{"num_hidden_layers": 14, "hidden_size": 768, "num_attention_heads": 8, "num_key_value_heads": 4, "head_dim": 96, "intermediate_size": 2048, "vocab_size": 32768, "hidden_act": "swiglu", "norm": "rmsnorm", "norm_place": "pre", "norm_eps": 1e-05, "positions": "rope", "rope_theta": 2340.0, "rope_fraction": 1.0, "qk_norm": true, "attn_scale": 0.102, "bias": "none", "tie_word_embeddings": true, "parallel_block": false, "init": "uniform", "init_std_qkv": 0.0271, "init_std_o": 0.00513, "init_std_up": 0.0271, "init_std_down": 0.00513, "optimizer": "muon_variant", "learning_rate": 0.0184, "lr_mult_o": 1.5, "lr_mult_down": 2.0, "beta1": 0.93, "lr_head": 0.00288, "warmup_steps": 0, "schedule": "wsd", "decay_fraction": 0.922, "decay_shape": "linear", "final_lr_fraction": 0.05, "batch_tokens": [65536, 131072, 196608], "max_seq_len": 512, "doc_mask": true, "train_tokens": 928000000, "max_steps": 7272, "dataset": "wikipedia_en"}
MLP neurons of a small language model. Each row is named by its layer, matrix (gate and up: input weights) and neuron, and shows model dimensions 624-751. Each number is 128 + 32 x the weight over its row's rms, rounded and kept within 0 to 255. A neuron's up and down rows have the sign that makes its largest values positive.
Before each neuron's rows, "fires on" lists the tokens most often at its 100 highest values on Wikipedia text that the model never trained on; "fires after" lists the tokens most often just before its 100 highest values on Wikipedia text that the model never trained on. A number after a token or word is its count.

fires on: "1 " 36, "1" 10, "International " 7, "determin" 5, "ari" 4
fires after: "| " 45, "In" 5, "==" 4, "===" 4
L3.gate8 [125 166 200  88 142 133 180 181  90 104 126  88 118 139 160 144 128 109 105 133 171  93 141 148 148 127 131 110 111  69  88  11 148 144 111 185  67 106 101 120 109 137 135 126 136 126 157 154 119 163  93 134 104 160 127 148 129 164 106 144 114  82 127 106 140 113  79 202  89  95  80 113 120  78 107 119 170 113  90  67 104  84  82 130  98 129  94  90 139 119 155 155 136 143 113 172 130 100 114 185 110 110 102 165 179  89 151 207  89  68 114 149 236 163 111 152 146 112 102 119 178  96 122 148 107 141  95 182]
L3.up8 [131 147 155  88 140 132 104 167 160 121 119 126 138  76  79 138 154  83 101  82 125 160 151 154 126 116 151  83 129  29  79 126 149 120 134 167 154 136  75 124 162 176 159 114 105 114 138  75 125 119 101 116 101 134  72  80  98 111 203 124 188 134  91 142 171 200 178 203 133 106 167 155 151 157 103  62  77  78 156 148 143  78  65  76 194 134 169 117 119 185 139 151 142 122  93 115 138 129 117 160 124 140 136  37 128 108 133 132 167 131 173 159 151 119 137 118 121 129 112  80 121  92 223 109 241  42  95 179]

fires on: "a " 51, "the " 34, ": " 8, "-" 5
fires after: "is " 16, "of " 12, "during " 8, "During " 7, "played " 4, "under " 4
L3.gate494 [133 186 145 176 111  87 100  78  87 183  98 157 150  90 135 114 140 153 126 152 134  99 121 109 156 199 123  94 142 111  85 127 109 147 134  94 118 104  95 141 125 127  83 108 121 161 124 134 115 133 133  58 179  86 132 131 105 146 152 122 157 175 130 168 138 135 130 141 116 118  99 148 180 157 149 127 144 122 190  74 156 147 107  75  96 131 119 171 113 148 139 101 121 149 142 168 193 151  92 124  55  53 150  92 169 168 156 101 142 124 122 104 117 142 101 125 194 118 144  81 165 176 121 144 160 128  99 121]
L3.up494 [103 165 171 143 135 130 160  94 100 176  99 136 132 156 147 127 167 163 142 141 102 153 140  90 163 124 160  78 166  80  86 148 132 128  75  95 121 143 106  39 183 130 120 151 132  89 117 141 105  85 110  33 188 140 126 131 189 224 107 136 167 148 140 136 130 116 127 126 110 116 133 142 124 125 173 119 174 117 134  74  74 125 128 109 103 134  67 172 131 126 115  74 123 140 143 167 183 153 112 150  78 109 115 116 139 127 142  85 124 110 126 136 110 112  86 111 219  88 156 171 137 185 169 122 131 141 111 158]

fires on: "| " 60, ": " 5, "08 " 5
fires after: "–" 33, "0 " 11, "08 " 6
L3.gate1069 [ 97 170 120 146 171 173 152 162 133 143 161 135 145 125 147 102  52 172 144 168 113 166 133  38 160 134 172 105  96 158 140 153 131  92 117 118 173 188 120 129 171 146 104 119 212  76 110  77  90 147 178 128 106 130 112 135  94 134 125 137 124  98 158 109 161  66  65 124 121 202 156  95 193 144 196  95 148 145 148 129 149  96  68 199 110 109 149 122 154 140 148 102 145 128 124 161 157 110 114 114  69  77 126 159 105  88  97 124  82 105 130 135 163 149  70 134  88 129 151 108 134 122 110 130 132 157 141 172]
L3.up1069 [ 66 131 140  68  99 177 119 142 102 155 148 118 190 162  97  90  98 149  66 135 137 166 126 126 172 144 113 138 133 178 139 140 123 100 120 111 170 129 141 137 113 172 125 127 112 134 155 187 126 145 130 116 155 104  34 109 140 130 118 148 185 113  96 142 162 119 159 165 104  99 174  85 123 107 166 177 101  69  63  95 126 165 129  92 100 132 111 149 131  97 115 117 115 122 123 132 127  76 121 111 152 147 118 158 139  89 139  86 103 114 143  93  81 117 116 106 101 130 120 150 134 112 103 129  52  91 140 131]

fires on: "\n\n" 21, "li" 15, "- " 14, "ish" 12, ": " 4, "– " 4
fires after: "=" 21, "Sty" 14, "\n" 14, "H" 12, "medal " 4
L4.gate377 [163 130 111 187 148 102 120  86 123 178  97 158 132 127  83  91 118 117 158 118 127 118 130 163 182 154 109  96  88   0 140  86 164 175 145 137  86 120  97 131 147  90 158 139 123 123 117 125 150 193 164 108 166 130 169 144 136 118 130 131 150  81  89 128 175  98 129 133  87  83 158 120 154 117 147 159 106 119 159 123 123  88 105 159 156  74 117  73 109 122 112 124  79 104 159  83 105 146 113 179 192 127 166 101 129 214 106  84  81  94 200 148 154 100 104 164 156 161 125 121  53 131 160 149 122  98 113 152]
L4.up377 [121 148 137 129 123 101  95 137 113 119 151  99  90  80  90 119  74 159 159 140 154  99 175 162  77 142 119 150 111  78 123 161 154  98 148 181 128 151  87 134  74 179 158 112 157 146 113 140 183  85 188 112 185 140 165 149 169 195  82 157 146  99 129 111 153 162 143 161  81 144 230 113 192 133 126 135 147 133 123 148 179 136 113 164 163 101  93  76 129 145  97  94  94 168 109 153  96 158  84 116 164 123 218 110  82 183 102 102 174 137 175 106  95 103 116 141 157 118 132 136  97  60  86 113  87 118 169 152]

fires on: "the " 42, "of " 32, "s " 7, "are " 6, "among " 4
fires after: "of " 37, "one " 15, "'" 7, "There " 6, "among " 5
L3.gate347 [119 146 178  95 143  66 101 120  94 166  97  86 131 191 150  74 131 134 176 178 161  99  89 163 158 121 144 152 118 134 107 132 130 138 125 147 148 120 116 161 119  91  84 165 177 118 135 159 118 145 160  87  82  70 110 112 105  75  78 140 119 161 173  93 103 113 106 132 137 148 133  99 169 103  97 104 146 130 128 142  81 107 134 164 106 127 136 105  32 152 145 119 101 111 125 114  76 107 145 144 129 112 139 197 139 159  76 114 115 159 117 130 178 134 106  18  35 159 138 159 118 126 220 128 137 129 171 113]
L3.up347 [103 117 154 165 140 150 152 100 158 178 181 187  89  99 103  69 128 116 124 184  46  95 124  63 141 130 146 165 170 168 118 154 123  86 105 102 167 116 131 196 154 122 148 121 136 117 137 140 145 114 131 128 138  98 101 154 108 174 123 119  96 128 110 203  85 117 122 125 133 190 144 115 146 116 122 128 153 109  75 130  62  91 163 138 148 108 126  86 144 129 147 103 110 182 169 115 160 163  83 169  75 115 110 174 114 170 168  94 125 157  85 126 134 170 111 105 138 134 135 193 103 135 187 108 149 133 128 117]

fires on: "\n\n" 69, ". " 24, "\n" 4
fires after: "." 47, "4" 5, "es" 4, "7" 4
L3.gate1021 [100 107 118  88  78 161 117 116 159 140  78 156 121  67  79 112 113 134 133 134 113  92 172 133 127 101 104 136 132 122 146 104 147 103 191  63  79 114 168 172 121 165 142  94 152  69 151 175  66 132 179 130  71 127 114 128  65  97 159 112 135 120 133 112 146  85 110 118 170 151 129 109 172 146 137 124  93  56  50 162  77 116 155 106 120 100 167 131  93 116 115 112 105 163 172 104 112 110 136 134 169 179 144 154 126 111 144 175 150 105 123 170 161 162  93 171 186 164 133 140 125 170  44 126 159 122 156 133]
L3.up1021 [ 96 114 132  61 144 122 147  95 198 159 157 137 152 102  82 156  98 170 111 134 166 108 128  65 142 195 106  94  74  85 110  80 163 113 137  84  62 119 120 189 143 132 116  89 174  85 143 163 111 167 173 155  96 156  69 121 115 129  64 145 162 178  92  46 116  95 142 123 117 173 181 101 155 220 179 136 105  52 120 125 124 118 135 140 153 131 161 175 146 120 149 118 149 133 135 112 132 132 153 128 168 141  97 122 149  74 104 130 149 125 116 149 152 151 110 142 136 133  93 193 141 125 177 108 164  80 108 126]

fires on: "s " 81, "' " 4
fires after: "'" 80
L4.gate1843 [ 99 140 132  67 114  88 121 155  97 162 158 160 115 145 209 148  54  88 155 167  91 116 120 141 131 128 121 125 122 129 127 115 120 101 141  95 142 123 128 169 119 128 108 159  95 161 109 167  96 122  73 165 155 111  82 130  98 118 208 101 108  90  67  41 153  78 147 149 113 104 139 125 141  99 151 102 159 144 135 170 196 137 118 121  98 102 106 112 147 144  89 137  90 137 170 151  93  61 150 142  84 190 112 149 110 161 114 166 181 142 160  97 149  81 136 114 121 144 128 115 123 125 131 108  60  69 156 108]
L4.up1843 [175 118 151 166 173 114 167 113  91 149 152 120 156  73 129 125  40  94 142 100 116 139 155  93 158 149 129 145 184 127 111 135 141 104 128 158 144 154 112 172 102 154  77 123 143 195 154 153 174 143 161 123 118  58  77 127 104 109 139 158  85 142 110 134 175 122  95 170  93 131 161 198 151  74 141 151 157  82 124 142  90 118  73  97 135 181  96 160  84 137  96 123 152 123 162 122 147 120 127  94  62 206 186 122 121 129 172 138 129 105 170 101 177 122 152 113 153  97 121 164  90 213 105 141  77 168 125 156]

fires on: "| " 55, "; " 15, "-" 14, "–" 10, "- " 5
fires after: "0 " 23, "2" 13, "1 " 11, "3 " 8, "0" 8
L4.gate1121 [146 143  84 142 120 142 116 148 112 144  78 148  71 150 106 130 106 112 126 127 111 154 179 112 146 133 100 159 183 138 175 141 114 134 152 126 147  96 198 144 128 116  89 125  87 101 135 114 142 109  81 139 105 178 128 177  50 177 116  44 106 146  94 164 161  62 109  91 136 122 120 121 124 159 141 130 142 148 191  94 119 106 115  80 117 103 101 101 132 119  98 119  99  88 149 118  76  69 143 163 113 154 162 135 163  91 103 145 186  99 160 127 160 146 115 116 143 115 118 109  91 157 166 191 165  82 130 172]
L4.up1121 [ 97 143  96 117 100 158 131 132 143 191  42  90 130 107 104  81 130 162 146 141 141 187  87 113  97 162 111 126 134 104 189 191 114 109 123 103 140 133 134 124 132 100  90 173 140 142  96 126 164 216 132  94  93 107  76 168 182 135 117 147  65 159 176 147  84 116  66 127 138 104  82  87 148  70 118 134  95 136 160  92 135 155 143 106 179  92  99 171 156  90 152 101 161 171 145 119  70 146 133 116 145 102 122 193 164 123 148 147 195 137 145 103 102 127 131  91  99 117 140 122 113 108 156 151 144 113 114 138]

fires on: "\n\n" 57, "| " 16, "\n" 13
fires after: ":" 26, "==" 16, "." 8, "1 " 8
L3.gate1417 [147 210 114 115 117 109 109 127  92 149  50 136 156  72 111 173 107 178 102 110 143 204 126 124 159 141 138 126 118 147  74 132 145 148 118  46 124 159 144  81 217 105 145 135 179 102 115 121 102 116 135 183 123 130 118 114 115 143 154 144 152 105 143  76 113  86 130 179 144 157  96  51 132 141 134  85 123  68 159 115 111 145 184 145 125 156 120 116 123 145 114  90 124 111  82  88 109 150 136 135 160 131 161 118 121 132  68 137 129 146 139  91  72 111 132 154  84  85 194  58 145  34 136 174 175 113 101 129]
L3.up1417 [ 87 133 130 103 107 127 126 115 123 113 106 115 113 177  63 144 122 204 152 136 120 162 151 143  94 107 110  98 112 178 148 124 105 211 168  61  73 171 123 111 160 134 144 153 140 121 105 115 146  79 137  74 156  96 152 111 138  77  71 125 169 146  90 155 136  86 123 119 154 133  97 131 180  96 166 171 123 143  89 167  90 194 114 105 122 126  96  76 127 102 116 116 182  80 113 127  87 139 165 155 205  94 117  81 146 154 109 135 111 137 107 149  77 138 164 111 140  78 134 136 145 144 129 119 153 139 118 116]

fires on: "–" 66, "el" 10, "to " 4, "ak" 4
fires after: "Gu" 10, "5" 9, "7" 9, "3" 8, "4" 8, "1" 8
L3.gate247 [171 131 133 172 126 152 149 144 153 137 118 111 138 138 132 100 128 103  96  77 167 159 120 111 152 152  85 125 123 115 190 135 107 111 103  90 125 118  89 149 157 130 162 105 186 154 165  99 156 112 121 114 109 129 136  84  92 120  94 144 146 147 148 165 146  85 152  15 164  71  72 127 134  89 124 133 104 118 178 103  87  76 100 107 100  88 105 107 147 166 165 108 136 116  64 163 119  94  97 109 122 124 157 133 132 140 149 143 116  93 135 105 122 119  86 177 133 123  70 142 135 114 107 163 133 160 139  96]
L3.up247 [122 100  71 159 138 112 122 192 127 106  98 107 167 144 165 108  54 118  67 116 106 112 121 133 134 165 117 207 122 155 112 149 217  60  90 116  91  73 113 180 136 130 148  93 125 146 142  94 110 142 160 137  77 150 110 175 127 166 138 124 128 120 135 137 126 101  83 116 151 186  97 110  98 137  86 158 124 105 175 124 145 135 134 163 109  93 139 136  89 173 104 109  49  98 154  85 136  45  89 138 142 113 202 140 173 119 123  88 161 122  88 101 129 180  77 134 164  77 131 163 153 132 166 105 142 142 162 113]

fires on: "0 " 72, "0" 21
fires after: "| " 72, "-" 6, "′" 4
L3.gate307 [154 118  99 154 166 118 119 142 116 118 128 123  91 109 173 173 130 134 134  88 143 149 142 128 146  83 148 136 102 172 170 138 190 143  85 124 119 196 151  91 116 124 112 141 160  95 104 138 144 123 117  98  85 154 129 144 142 208 154 130 172 110 149 100 113 172 123 176 125  98 120 140 111 110  27 104 150 147 103  73 105  78 144 143 133 110 190  89  84 137 118 124 104 137 123 117  80 175 169  58 126 155 164 130  88 111 103 138 102  99 110  92 128 139 152  57 100 136 129 162 158 141 132 133 193 117 146 109]
L3.up307 [183 111  93  99 168 110 197 168 139  90 102 122 119 148 135 171  96 197 106 121 137 133 119  98 132 121 135 179 132 129 135 110 152 179 103 115 155 152 117  98 135 134 131 139 147 109 155 109 115 144 114 175  86 126  77 144 127 124 113 117 152  85 140 101 150  84 139 113 164  69 126 123 138 130  79 104 152 158 158 139 227  95 127 105  99 182 173 143 127 130 146 129 129 101 118 136 124 112 161 106 126  91 122 118 150 109 193 172 144  74 168  90 102 102 110  82  93 142  88 167 140  59 127  99 156  53 144  96]

fires on: ". " 24, "- " 18, "| " 13, "/" 12, "am" 7
fires after: "\n" 29, "v" 19, "Kou" 5
L4.gate914 [124 147 137  99 104  85 103 158 113  77 110 124 181 171 108 172  80  88  64 132  77 173 141 121  50 146 113  68 163 167 102 159 110  76 113  94 133 170 128 172  92 179  90  97 182  69 126 171 109 122 110 110 141 155 127  92 164 146 125  72 211 150 117 114 160 128  84 176 137 176 126 119  85  94 161 123 111 151 144 146  60  42  60 107 140 132 155 115 122 113 121 175 119 194  38 101  94 137 103 180 120 129 145 173  96 105 126 152 146 110 115 121 112 167 112 160 189 139 125 121  83 108 136 116 105 137 142 138]
L4.up914 [140 166 160 169  38  78 136 118 151  79 132 148 105 160 114 167  93 113 153  85 186  66 240 146 111 209 184 110 132 129 112 104 114 105  45 122 110 130  98 135 147 130 114 122 136 151  79 124 117 108 121  80  97 162 175 173 118  93 179 165  83 118 118 171  99 136 134 147 163 112  84 137  93 157 128 111  77 156 137 131 163 136  87  87 173 115 125 110 127 191 115 171  87 136 158 107 158 159  95 156 113 130 175 143 146 131 137 106 192 155 156 201 176 139 106 138  98 113 128 162 124 122 108 179 101 146 146 135]